Weights of a small GPT-style language model, trained from scratch on English Wikipedia: width 512, RMSNorm before each block.
MLP neurons of a small language model. Each row is named by its layer, matrix (gate and up: input weights) and neuron, and shows model dimensions 128-319. Each number is 500 + 50 x the weight over its row's rms, rounded and kept within 0 to 999. Numbers have three digits each. A neuron's up and down rows have the sign that makes its largest values positive.
After each neuron's rows, "fires after" lists the tokens most often just before its 100 highest values on Wikipedia text that the model never trained on; "fires in" lists the words (lower case) most often at its 100 highest values on Wikipedia text that the model never trained on.

L2.gate88:497519486492495564400469578574440510565496494485518504447508503576570507527630505467485592481526528529376506506594531507515444454506522557508513426485540517479480443501480470579559430518484422428518545523555548477455521517478498536551462450486433431525517532558428488509497501478491547317489432507481489504517562523524541444517504503381479406429424442477485496450436525449466576481578523548656512499379488561527488460491618585499516476469512462434513538511512472606447522482471470460320514463459547438434535463503504417531621445493513459493496472434489498466554490478446495446
L2.up88:524533519508444569538504440442433530392496476478499527487526588444452510406542519556421563513514540521601564365492485583548470556488389510486537410486522489534496526490511416520469423478600416489513386615514562451471429495507597482555462599453486535565515405603568514583526522461487469504518488590383568527501557525462467453498567475502592466477465504471553460559476494477577495448503553488540452502594447459504431580438508533450504538496449472562497496529502472472541402542517494570583517456486409479494551504507498609497548479493416511546444458493493478545515468483512454443
fires after: ", ", ". "
fires in: "they", "it", "she", "he"

L2.gate485:434402524580456479519551438477526486520432490448485552484562492523589487589356488497495455561498512535508557464611499450510447462491478442460548487478475533614481426522494551481558472442531517540483465472508493474433600540517426481486403560484380557573439496515451569547507491444499481607516522405512583547546447560497496341468531551497520467551465445433473475546519473415550543503440473545514454529483542454517529447583537513534548482425438507511477479535500513497555521562442521555472463501541472466532513499482479454539487483470455441496489593536527504497540451423562468506
L2.up485:554540479472475453498537547429432377405556588435379527440553523537505453487506477386450510447454505493524539570461421460491448601442484533499482540489501449404604515441420433531473430557452519490439483394590515479563499406442582476519528474536514413534505441512505497428509540452431406432490431531423533580602475442501534589541446553456546491529456506440558429454509460515503444438545512470512585560479474470485517563369461533487533557464506552536503504573483535435397432482522477503392457519380502485542482528551501480439468490453483483441430430351464458530471534459471530513
fires after: "200", "202", "201", "198"
fires in: "2019", "2009", "2020", "2008", "2024", "2018"

L2.gate191:537458527528509564459504527562458540507463570532496531435491571431538566518493365447510555528464411621494442422513514493568533528483407474499481483449479486513522483437494412486438608492552484580486502449442550436492572449620539422558514534525550557476511437512517513426459554488460484510462514519489539473568466499480556546517566403380401437453577574505454445514504478517525605478534494466591535569461542439502519392507484538495505521488378517552472508533530508563511528520556454493543528473475503528560411502474503563513507476529445594449483482509495508433561477388496492485
L2.up191:459465534561431580530394420374573577505567432482562450515481536472588526513471480489415459537511436400473573458516457530453478581477519439527481475470516475552441585488540514492412490384502533551466449576515500511569536489557547629502483515496487493459520550623563541476484422494478479493475478577606518462512544512415454468558572513521527438534453463430618492528519494487581497504448561455516581553511481543541473520509515433583552387572482518561471472441472463453543567475566517590497546576459441530422534396562438538516544501456414537473488521476542470534567457545547522552
fires after: "200", "199", "201", "202", "198", "197"
fires in: "2000", "1990", "2010", "2020", "1980", "1970"

L7.gate540:529468581548547525467490481501433504560434487333525490440520536488462480466472512473529541468481514401508570469480553586472465478483519500471554428480599489575431603499537492557547554468488548517384476471573534494492445458525551501499582478555514481446417396417555502477548525496549531591523546511512394533537471609418473524537497484516529407556568444413504500477508474463487511548499465606566478512528564546481561502475586448552498534456534492546470314479491490486507489433450431578463471567523540451528508491443579463476397521551536479476442458410591424509480482552440443538
L7.up540:479478485518449575448507511489500522539519501543608484500541466505561442560485503584485544499568496516479522560444507424566579577482575439460512515463619490499498540413412473538523606542525613533568460500547554521435449533530419546471531476460471517538505529554470471414558551499422493493403447479443481467570531451488523444468476424566565496549523546477504505527490525479461554427468496575545486426548611605462475555571543454540491540492429473438497494481514493486517559549524523479512370596470460441493451399429568497594502445425600496518475564514481585504462495535539478490
fires after: "in ", "In "
fires in: "the"

L2.gate134:406473503488439435465453425475495427529435498576510477472469483513452470540476500510553470494478411461406550528537506509494500424538456477412502487445456465554425533459525533524576488512590527519415469427546423407504505421511505524521514371490557495486528503487598477416536420528457500479485487480555578505541472476499546479428522499454497457503512497403481549478510550419456542604489450473487452485548517508500486558465468470622553488466574462507482494446432444456558537457477499577529474524505474495437557538484608482507559496440422594516540486587505549525486437492433535405
L2.up134:523477550473449615489574395491493474499504478550482501464462493512449408448495511490515496494483450493475492473487431378429550441534495523471546573487469456524506497511552451489612426480489599469467463519479415556501600551465530497476532438420520519505496489492460507443555468507504364553479476483516482640486449511478524492474483519530426520458453429438563449603437508485402449511523467508523462514530532474519440478454572399531517509447494460575479462486522455487512506461443484509464520608624439440479445580595496445478542518500480481417498485541530537509523484516458588561
fires after: ", ", "each "
fires in: "and", "other"

L2.gate667:448482542504520472509505453442464512539411472496496586399569536536488541587488504568467580527470369529512528500455492503551487547465532408570502503494452511495516505483493498601544501445540548548515393519564516517537503442541432544500621486548468486546561446485453558410511512505512567472458441509441514539483465456553489467549576549446508475566539485464570536417506510554566469474440555475514490557442522573462419485513547595409431498510532477474468431477520441438502527470490518504490518569466524426487505449501560506528475502461492514469451497491499635490474475476582532586
L2.up667:469461511509495466470474463523466499530535504471570474475517440494569547490481535515482486573482504478415529567498471503564341460476539382567417447489511511550542458522593465548510442551488548445530502524510437529544455382427552435502557500474448482443519496415514514435521578520504452430486422425462504551416527415482561464483479567468515538461493437455410477574473472543499504505437512469465548540554497456550494465501515548467495416445447481428528580532450488434469528488562501517519508415565488435484520446470485599494561508500460534383422493500403498566529530513535499486
fires after: "in ", "the ", "of ", "at ", "In ", "with "
fires in: "that", "each", "this", "one", "most", "any"

L2.gate487:501471470435518480389583438554499516424503526511550531450400603525578531575603523558461532492484514529580507446476484527440416441566465474513488447527490558446576497498504494462500485494494458508539459539498508494532475550498415499435468494547433400543549475548537494516601482589514498464492495539557547403491487453455510507465538552523498537568450491458469545460537512412479520457453452518483474462575478447492411632599562570537493467453600504451549493451464436486533475572474470424447470572572482571504579584517502407511504435472422506333436504463489565544531521547457496466
L2.up487:516488552543473514482476537558430529532544445562448502558526506594503476412460427473437549603496525405499521454513473405493544460592639505460452474522512532528445406548494482428468558431577538459557467495510493564487516569436531486496531510440558491511426466497469476462521490507523604480540460447422597429560527506447538496453448431479514607568499433424531431518485491486518496477434482453480494557540509477554613507399517478468527537509506478539463473570460524530418505460492554506537594476476507476475490536489494451498574534540449484540516471456454557541537519520574546510
fires after: "| ", ", ", "; ", "April "
fires in: "7", "8", "9"

L2.gate444:541484462501470490533482553543519455546453499480478523516488544414530512485513502446502513463362495424452546531508468574536524470543540496479441436534468557472424494459588487553517459512546531454465456419441508533525495401458611429454432501442391445454408563534433509493534540543536385434461548551573496577508522467477472549496476555471641583461466509515540516500541463429537470494550439484435496475519450359473419555463537473414451502415453499513500427522439473507433570520541509486581508543531462468498540486474459453566519506559538463544572597500537465551605539607574548493
L2.up444:559384518434537494478545370446491525548575519492523527533484441428504595603537546492445518561593585467453502536473533477490444584575462532543428446500493501556517541527478494547465506504494462459497475442528393509508504487468540522342515426523518420472556554510521527453516526476413464429445493571467489525569492540541370527568510517451497518422492504428526505465509543539441396546466510483513477447453440426481498600540523538487483460470538422461491437523406395479460480598573719469536476442542545509608471558531519487465457531544496478507476554508529441485507534467513573529
fires after: "and ", ", ", "well ", ") ", "), "
fires in: "and", "as", "then", "later"

L2.gate538:511474450573389520551516504552547509479472486469420492459461515528550532535537568525497477527496495387490406505451528504453463515475492405491480424535494452541438435445584433479515466433477469492585405470458513588435575581483473512501387469466423479536464499575460415435460507460397442434575566526479492492485535543397516439516526515569486476490506437577536513519501451421481459508538498470524587510487472570533516475513536534486400575520473598483603416510455592595478561485499402467487505483488468440407429500483476574488507421542521529547450514496446465435451511570456403518
L2.up538:448510563543546507461534391561593486414475463514499607515523508585570607404543458483568550505432549460499433543514525544478482516511539550491533407553492529500501502494521543464552519571602473581556483478511510456546454483448489495561437437444503449476510530532535526455493512534490450548501467530436542383557513564540488518506439487519518423490471475504444432445450522418508534520524447502508521492498483467498536451537539393546337506523400477552532572533573573540527444632422422464540480444549487426444520538492537521517510442505510568583434534551413447368541468458399435459
fires after: "and ", "which ", "but ", ", ", "because "
fires in: "was", "they", "he", "it", "were", "are"

L7.gate278:454537566489430496481380498496600597563510532513554431515539485554555469649534549478458449483487533442585427522448546490511519496516490496546425537448492475451481549519468439535494508465472477521462637567458503458508483423515516544573506551599487419526512476573399462589467402535622431514416461609500522523509490542595417550514578486391463546402487554516412445522366594449489379561591554569484607494410537520437502474525540509437480472499484507487447454480599493559515473415462460459370535523510517487565526471492546491485576503563517470544504516499518466528489460475513492476
L7.up278:526482524476471522573486509530468514535451453470500451504599532534523446505458455517344431541508464416575582475450439430547482474543532466540434465466490533466415512494526415466512517417479458438518527541490508496531391465465399502601459531524484507462500527503487474479457434490481536591591513546531474520544499517509494500544563494576573409496503517494468431700473441533517434540495499525430492506502477487481469487411524432408594597529434529476506374485434548522539513604511398516450543588490498468483494511580459511467488473508491572431558511501501471546476588504596683474
fires after: "of ", "at ", "by ", "| ", "By ", ". "
fires in: "the", "that"

L2.gate32:555533460526466540573568502525566432506568490469452639531458479519426533491541509611493501601577509525517487479416550527498431477574549501510541506510458527495558420584516474522482487491481434474505453521421574515401424488577483460570447571589517497437508538518563489562427463502564339474565531522480477501519496505510539405419580541491508470544547482482535470557514537426580567548485425417574510464543423489526535487592495482496559554534518514499559540493522525551508601531562537591530548496485422506532506533612471543447574448515531482463545598455454408509490635500414490496
L2.up32:536528514559519527485506483492476554519534438487430588517503479473478470483499506572484525571524485516605562525491432455506538504494560527533435461500548500525532507497515456565464561430528469525494503447484476438432416438480467507498529548576537481557466547581523472507495477497544562522574445532469435375497473476500575456503543479485490521509470451485546470592471517466583468549497568508538621504541459554485446542509472613576388619493621531474512500508477487534491426490585483512547455469399583508498522505506514458413518517528525477480547496529475501566547520444333546439
fires after: "is ", "- ", ") ", "\n\n", "Release "
fires in: "is", "a", "american", "an", "date", "career"

L2.gate695:500491546500460509482561614524472496492599542497504507431470547522483543509516549467485580467521527431459405479541510503542476517455496518470556507492531484454463391490454528493555471452550563492532526420491620555485533588500506565512450463463476497468418535465491506505424487472386449554541537452415561561472571673409508464491552499482519520514572467447439532495502482472479447458592467498564487440533503458506499449514586487588493492494471543449485518492579476524444578475478509544571449591509476576585542596493527468561574483468495461526501460578454519544481422443525549539
L2.up695:517470469490474454464556503479506459516565467473504422549483459483595497509482586426513493423448461478426549479470485483412502438424498527427497463567456524539502519506517437492513489554504487509552454478507485518547451546574468478425482507488559597459488413455401600550491519494456500410498493513432526576439479464533520492535427539514528377556561548469493574502529523423548511432437445579427495574497560494528523422494474410563425583551461496494561506517492497458471495441559520424504534549373477544424460571563496465404392476534550597416514472545445553510489490495487539418
fires after: "'", ", ", ". "
fires in: "s", "which", "whom"

L5.gate103:494433539511442516491513478508567516404466547456460574472581592471499444456468540555491545457480475497494458531534448562470510510385389537589532519548538538504514701581475574480483471481462517465530662441496531492518475538540518421499506500477502558454538493450482481499498469483518568489512502507512558619470535480497460507501476582575544585537404481408518486466448448501403517492499484467532593547595574481499510459467530540545640538596569490557524472550545587528594558529482414475552561477552538568560424450504502511479490526545544454498586451492493486514462515440550535473
L5.up103:507561592553528557470496499487482483468493486411554558543508532446646433461443518470513467611582459504461540473544459540537521506346440503516449551507519475579506591518473409481524548527461505433544481518522537514476459620402554519521512322502507642489536583542529463444560433455533507601503431449541423575501454525465420553502579486494540462514459495385510468499494421574539444481508547578561464499566549464367530510447633547461507521469446498478510595488516480535491488463559526543489411444543429494461475454537505455554466484472574522516458539531555570559585494432414467455
fires after: "| ", ".", ",", "% "
fires in: "0", "9", "1", "8"

L2.gate462:522482586550467553505547570535575525451541541477485607499439480533449431523590475500592463578411487466443502601473514543556402611507499599472518511484559515485425494427482454465475550613481513431523402438422486452520453535479499476487537474439455482572481520482465423482433519421517479531473532537493481602469463515484496589478518416504474504389589528488463456483490476484443493402487475487525580511483455477361526553524472525531513471439358506519476386447502473498473595582498501517426463499555442491538501478449461464562515509390538442507509469568538465517510504603570429532
L2.up462:571465475456553454588491468477441473441539480503532515551495557516543495497557442517375613587454412562401581462469495550572505456555433466460507488448508519547491514583460562478451443493616459552591456438536525429481408500542453506533531539514484538573517457521582511513641496594669577612398429539449479477462513455419397545489429395512441591493526449464510477445575402557577452611543501422499518520484524415592441462522577563466442475389458435572503483548460550477414519581467548550496571496464514426512493443505484448484472498484514431550531541539480504488482506552485470511
fires after: "and ", "or ", "in ", "on "
fires in: "other", "to", "in", "of", "various"

L7.gate516:639545453492540516434498434542511454541467494471524495425605478578606460481444485483553517584504402419585547462491489505634507479516434503511583484524443441417546432472572465508469431452442543498523454577451502489546495484495506518516504562595480489455485403527572433472473341578513543510514459451486474409506497525520555537430427484599502466592497539503504458421495447447508573521571492500498494497493572465421455463446566412415460537545486510504484447481523502559563552481571521552510348542497598522431558521505473551506493501591430606473519456537471503506474456402550511449
L7.up516:526441485508491511466492516594493494515503524551517595512473516451464547517490553522546542426510544492564522480486505507542549518605474454526521471421455499446408546456485398569526530440486525449481428508416441537551401610441485502424499450478458486466431544539490580497544597539510527515574576583498453410454493517416512523535412503454467496559551534519437562516423607527593455415554499501446541423500476499479477423522534361496610490515509502469526469467512461381526568497418525466535611480481609506511455489496555456442450449369513525606473460498534533445522463474535412550
fires after: "| ", "199", "\n", "; ", "200", "198"
fires in: "3", "4", "1993", "1994", "6"

L2.gate139:614518443441620465540503505500430458497478543427488503623427495499536466594415447507468513457520499538494483586535520493486545448457530431496518422493584428575479472538511521474545499454460463511542485541548360546444499456408463491495520391476435497515481548566529502614518469425577513480502456463489514539420535494516520504462418457440517465509500540492450464463456531460467476507474466554514528485578454400369578532491484489528429445511454475452641519510465485487546524460440383595560509481536499414486527427529542557474525450474477391449474487508518542475432568479475493496
L2.up139:456506412504481509472536482556475496512471608503415538471517509543483461594592414458419450474463505487471564564463451567541432401531565504497469473518460524518530541521551574599521539483502463442490518549516521508507506506445499529515449481423541565510511444499508475572437443478466507488448466450470538501515490528485467532451440501522527566427395492491443519453479431482484529447496547459469456431498533440523499527478523547556539511479442609527503484423402511527492574466407452403550500495389609432440480395572526552457565455531487511475488494446575428393445497581441648552
fires after: "| ", ", "
fires in: "1"

L2.gate140:539470480560504587502495474513469401409530442451506523483500524489442534540423472448503602610541504558456460518384472591380466491565436548457497514473520413511494495488501472454539492422557456385455399545530499558488522574457415475505505409557520503482559486499497569509448512444493449469453519549543498543545440646421521495450444537501575468512544542556461558570438412484554497587580546456516479475544449520524373541483451446541469549464498477453529482496527420497645573594483443525505491544484455512430575528510563519489462558443510492482473542578535466493482386447477442598
L2.up140:527448580492521518576549515575556491546484480540506480522430520528547545354466580472475515481470509525500506528520483569423460477468488492494551519406529431501509488534535492591499452615554533482531453506514553501464577497466504444523399522484546373508515529474486505512428608465438527462562401520522511527543473542550443543503504516453468455464495527513467422439474510500436525484632482520494480423408561413470513559509575448489557452535472425573417492498466522447488561474476535502549500425571452395507567644547445432454599540509508476602559540435542499426504477426532529564
fires after: ", ", "and ", ". "
fires in: "with", "has"

L5.gate78:568543513448519478528533383551443555432504467493514470597485527499502445503472464466531504506524500483582519539501409557496450501538514516496480514568481468480426460590537467526472452465503387447516541521466428503522511483552493486459493466497469352532579518482640552463433516516618508494541561468534411464545468450487536476545484523589464519470555433442460457500460587466536532411571462500543491349533575540500431511450392435566470539509429517516508517412491531457521451489450522560450458518493505447401482482497526485490541545465521503494527403564468471483413526471470456484
L5.up78:597485479540430463487486355533456500502550496510472535509518488415496473447505469499503484504580530579530367524541434489420445455461590471527423524502378478456418457527532484533506540548612573503443510486432497483562484482583491378542430551562545463532499522531479542604476449438445502491476580537570462478561518525546523518455522556537523424551505543517493498462494475512474575444458429502430485478516523530406465454484449497507478507497369486433500488588384514547515516452488531539455527494533425431541489492574407462548422450581567490534461527465516562472449556536519508487
fires after: "as ", "and ", "\n\n", "is ", "As "
fires in: "a"

L5.gate625:478544559413491474462524487506424511576483514504593428479460548439547432550515486510515574464509514491465511513406390385471506453515530546517605484471445502425458489542543441526530414443543501527467462438598558498561554503478594420525518465626505475500505521528443533415532504502475525498519491490550553527457440444554439576474450437496520492455442524529481375413502617459531525542557492426489508514487572410484409532421500436549485505474516496559506529459412505482486559447408594537442619495512471528562480450493482439477551411467571597575552536525467464506434495442427585552
L5.up625:483469515508513542543510506449507452446422501509533535535541536497494440512471557411492519471500539467545541465503483517445517504525473469566416508567450444523549456512463540462407579587567531550564546445490526495454485452505393524623455505552439438478498524459467486551550514603486483529447583487582501523559464459459506446505492557538497467499512557474555562391364535411484514509468497469509509528558467511488469455446515512442464462510559484489543490496584511568542467510544483491518476539489475536415504539408613458520464479547435461451471413452403499501509525531543444402
fires after: "as ", ". ", "with ", "As "
fires in: "this", "a", "the", "part", "an", "each"

L2.gate108:469469480548484508450554548564475500476455484508527476439509555586435502429468409526408532536455478538530563457550502416481563466492534559520531560536515520456406477529453459496524521439543522492513432486512589571453461481409505447528551512495570495599429467449566473502492453533441482469482537485501422548481447533415536555467477490427539465461539502468554602537472565504495533520526445466498428549550614538414479627489474525468483534506511430445491495476609565464545488475562428538490569602505421541557522519483545474480505409501537505546491554473491472535582505529510533497
L2.up108:457550471518547445473524478547343447535463500544507480468525454530440598466483524444499593532425523531575564496401436455544564596616495495475453491484490535418497502517514491479397578400496512466393568506477438546504431489435503469500575477477487460492520503443545541445498533449502577505496502538487548475456538534469503463575501492396497511526538554469515509486457519506512444438525541455571481479533516478455464505521445453479527445434445536451487532516565504552586536532527461564577510549549424557492574533488581391489568445514457524508515520531453548523500483533525565491
fires after: "| ", "–", "199", "200", "198"
fires in: "7", "6", "8", "1997", "2007", "1987"